Weights of a small GPT-style language model, trained from scratch on English Wikipedia.
Size: 8 layers, width 512, 4 heads of 128, MLP 1344 SwiGLU.
Architecture: RMSNorm before each block, untied embeddings.
Training: 618M tokens, 4715 steps.
MLP neurons of a small language model. Each row is named by its layer, matrix (gate and up: input weights; down: output weights) and neuron, and shows model dimensions 192-319. Each number is 128 + 24 x the weight over its row's rms, rounded and kept within 0 to 255. Numbers have three digits each. A neuron's up and down rows have the sign that makes its largest values positive.
After each neuron's rows, "raises" lists the tokens whose logits its output raises most directly, leaving later layers aside; "fires on" lists the tokens most often at its 100 highest values on Wikipedia text that the model never trained on.

L2.gate88:129106140105119111084144147146078131138076112125129141122100133112150104172078110090170172133151107190071150075108167099138077114085091120142114094141149134136096093098104131142121102136101112100107111122098179130130167112094134144162125089133154124129118131121156126128100103162114141116143137128146159139123142132133145131137138133134108078167108165131092133118083146128124079126124
L2.up88:138128161134129120155126103135107141110125110123163147136096110148156132125121133179158148121137111112130167156158145081122139206125159131071112122152160119101141175108124163151121055094134153125118180143161131120137167101117124098101135150124122156092127105129161116160104111149095101143113089115136147147164106113107175143150164092160177077110113144136137124085132126120118123114136
L2.down88:107144120105124128097120102111112116109140123138130148150165130157155138136145136153165130102135113116138124098154203142104116134131131141123097149153133194085167115163085145138172144116186126116127143077087111154139143130134111084130119099109136111087133102125129121128156127098074119176127110064129119140141123147129149121149160114150163111114156154161127142119136144175114123165151
raises: "ot", "oted", "ots", "be", "ils"
fires on: " Ph", " dev", "He", "pr", "em", "f"

L2.gate1182:197120140135140140116143126157140168116168120133118118174069186099117127123107140132111122136126096151179127134127150124133170123162160112128137121143168138095110117100135157110125146120126150127090134166138132092186129164108153159164158125095102151124156116141101139203137057141130102100117171163154107128116112156128130125137143124131120082099125131131129130118111193131121137182099
L2.up1182:144084099086115118138112144149151116179145100122149129140107119097110118118130115131115144188138103191168112145141168103157108128133125125129171120147090135095115130106098147129139157151155145121106140163143131180146175095128126095124164189132117122144160183150150101144140115158148113121128117140116147121128150139140117128147121126099091123122153121080106112126128175115158106119130
L2.down1182:130112119165118180115056116113154096158165145098140100124123124130136185114105113109088133150122081195163112162107098141168108129119096114152157128139096117116140141139174125107123161147143136120093067142096151164132169163145148147124129146112154120119146125135108093137098143114133177126115092129125130137154117116119121147165152117125171152154192107066100108133099160103139099126123
raises: "mp", "pts", "ll", "pt", "par"
fires on: "ire", "ore", "ile", "ure", "ash", "ce"

L2.gate809:110133160137134136134151108166137174160137111132074160162115148151129111155124119145142131133090159114117131153111114166120095119195160090121118140118100133112135091140137133127124157155079128100139132109144125113136104129188124130115122132138136132109117154098112098114112131117139124140170066104142137096160092163142149081126063115108099167158126162160155117194150132159131108158102
L2.up809:172110139126150122099120108143135134103117113097147152137149144120121134072096149121122118134138126137102074117150101109157148131120109127134123146121164127139117157104121103153157078099129125105133142134119147133127153161129096067109169166122109175138146200102106128159155143173091151113114120151106061124127113130129138111108169091163150147122124137114136128125107115153111117129111
L2.down809:109107095134167054109121106162148160107099116137138129174137166129119105128113126146172126145115157105135114099080112091155146129150137108122132153132105137097114146113180115138110115099102084124142079107124134102170068134158168096114137127133155131111122140100120149127126134145164153105095100140100132116143091106117141110141134123117150164126170163123132094169115078132118124134133
raises: "standing", "ne", "ground", "go", "t"
fires on: " under", "in", " During", " Under", " Over"

L2.gate611:090155177101143102116130143136118121106162109146100119108109148147185096114136108168101092143165106121116132143137109085168103138141139133161100123119107160134124116169093129119097162123160098133118087135126117168145146090104098129173155126156145120139159144111122122118139083138159149134121147136112078180140120091107164166126102130140141136120108150094117115095148162143133149130100
L2.up611:160129161085121133149141152119138122118118087123103082097138143148101123110121137125140118127119144127144136146089116139090133125149116112136141168109133136090141160161141154120116141119119104163159152140141132139125126148133163129128156123142132147109148137117079097138135163138152119116121155131174149176148160093129141117131135130111163105121137092108146117103142125133094103124098
L2.down611:154110124091117173176137120119114075040142112104080100151136157156139133091089124121119150140131114114098145112131104135141105140163145151124137106127141137166140138151114158134128129142132123174118145107116148137161119116163155162120168131136144158143147128091088115114130120138114110145128110148119126150134136084152108095160090112125149077132172151139170110180169106115107133142128
raises: " States", "ring", " Kingdom", " terms", "e"
fires on: " United", " Western", "-", "u"

L2.gate813:155188156114131119092141123070089130107099116153106129152108126134128121118093175119090128172123120145094167133098107157095110102109140135135074140158153156122084112104175086131144105173107120127128116143133129129120093102086106105113099138110103165135075120090117123132173112162084111129137130116135167127074095133156108138171123138127127116136145133157132147119140095149124122125118
L2.up813:145115109072101154129139144128115110167096116061133113138101166081162129187147135135144083151116103120124148125140163125141132096146117135105104173127142103183106160136129109152126132080123130119114159156106192122136105101092109147121098102123133126118134129116115127088140131163141175120123149110168167150105139131161126151138162138163139095143188106114073125111134146135127108156090
L2.down813:154112134114118098138124150119124144148111164142140154141095160066168136128123132135122134126109134128131157136116122128118111122113103132157147181110132142163113163131154072132136108134139142136155066152130117149167136153095093163129128134152138119128137106154135134087124156111080136113155170098118180192136102133151098149098132111184147148089149094082073141128122115106111137104113
raises: "hib", "sp", "phy", "claim", "ceed"
fires on: " pro", " Middle", " Pro", "Pro", " anti", " ele"

L2.gate590:157135145114072083088166146139101118148105120161130159170147076115135130119135116104152116121143091148142132139143179123134134167104145111087112121111082149142128115083146154141182121126095150111121168155117145147083144150148124150102155135099119103153147129088108114125133147130131145125154106091107111119146153091158147092143118110173127156159131162076113149094135171117080142146094
L2.up590:143151141124081114106131142127065135177121108142136139121115088112134163121115153115128111134141131176099104157149122128116111166126103113121106119111086163136105099108117155115145125123091152118136131151084144114109111165146136136098139111119113079170151101092107127097127098142086175120144122084111108132090128142167159095164112118148110100137114157124124145115142151114102186116134
L2.down590:122129103144089081093109166144130121145153085126130144163136103116135142124119140095132123133124144142113133103135126126135133148114118111061107136098106125149108147110095163165165125130122128104123094160094133101100140115157103105109136128120142073127151125130100074160084077134137109151095140089110108119116145145156121105142179103179146153102140144105129109111124153129115143093137
raises: "ident", ".,", "ome", "re", "idents"
fires on: " Co", "m", "C", "S", " vs"

L2.gate509:133154126140176134132121163117100114081150157118132128131101151144109135154127148151127125123120185127127102133160129120155109126135098075147096103105134126092116105128144157106131102139140163110128151171126122114155106102152127133114108105126120160132151132114134133154103120165119108101177095114142122098133112115105127134124110134113106102097164164130107152135131153155114142226097
L2.up509:133113154141155090160121161076116127110092110098079116109139145122122109127111150110092108095125148124167164137164062167105141101151110108117132127146107111104140157138207156165110112142108188134114121152139151142132103111142153135110139132097190130097150112081165135186104121177131139112115118104129094109124109080090112140121143123115123145101119104133135157143123166152127138152066
L2.down509:086135127151110129131106101131119100122138132128084091141156118133166135173105155099133115103158154094142107165141119162115109155126135153113136158110137100115145157132112129136142075122164157109140146152111143175102108158148164130130147116115165145090160162120120116149146112140163083124134115068171110130151145093086111167137114136122100131198121080153104141131104136127093159110103
raises: " recently", " likely", " than", " commonly", "over"
fires on: " most", " more", " Most", " More", "ess", " some"

L2.gate923:150145120091100126117130153124087149109132109127127146134092129102117117118123109086118118078161134167108127179163155134144151115091087124144134148134130122116150145082132109092094105111141140118164152149112158126084172119093119105108151169150120180141135145104136114177120126129113147100151132136126117122143141102132101134097153113105148164090067177109159127164112123118168143121090
L2.up923:153127114131110143151118159136106172078103141166132122106100146143113098112120139115151143106113144142112128097114141125175160114115136125149110137148159132120107143083114096139074109111154126146098148140127139103107136100118135123126116097122117182156135160119185111159081156157104147096145115115126148120150128114139115152114154120092135112102091194061178141149085118137117135149088
L2.down923:131134116140105135136090153116090158110147139142143117163105112140143117153154124104154137097173127105110097114170177151112116133126120138127130140145126154110134130138141096122084134097137162111116121140128134133105126134079104113118119132102118138144115130101176078141157147102115120077152098136125133117117094154130083112107148079109126149118102128101168118153119123118123141173119
raises: "ver", "iley", "it", "unt", "irst"
fires on: " Ma", " Sa", " Ba", "a", " Ha", " ra"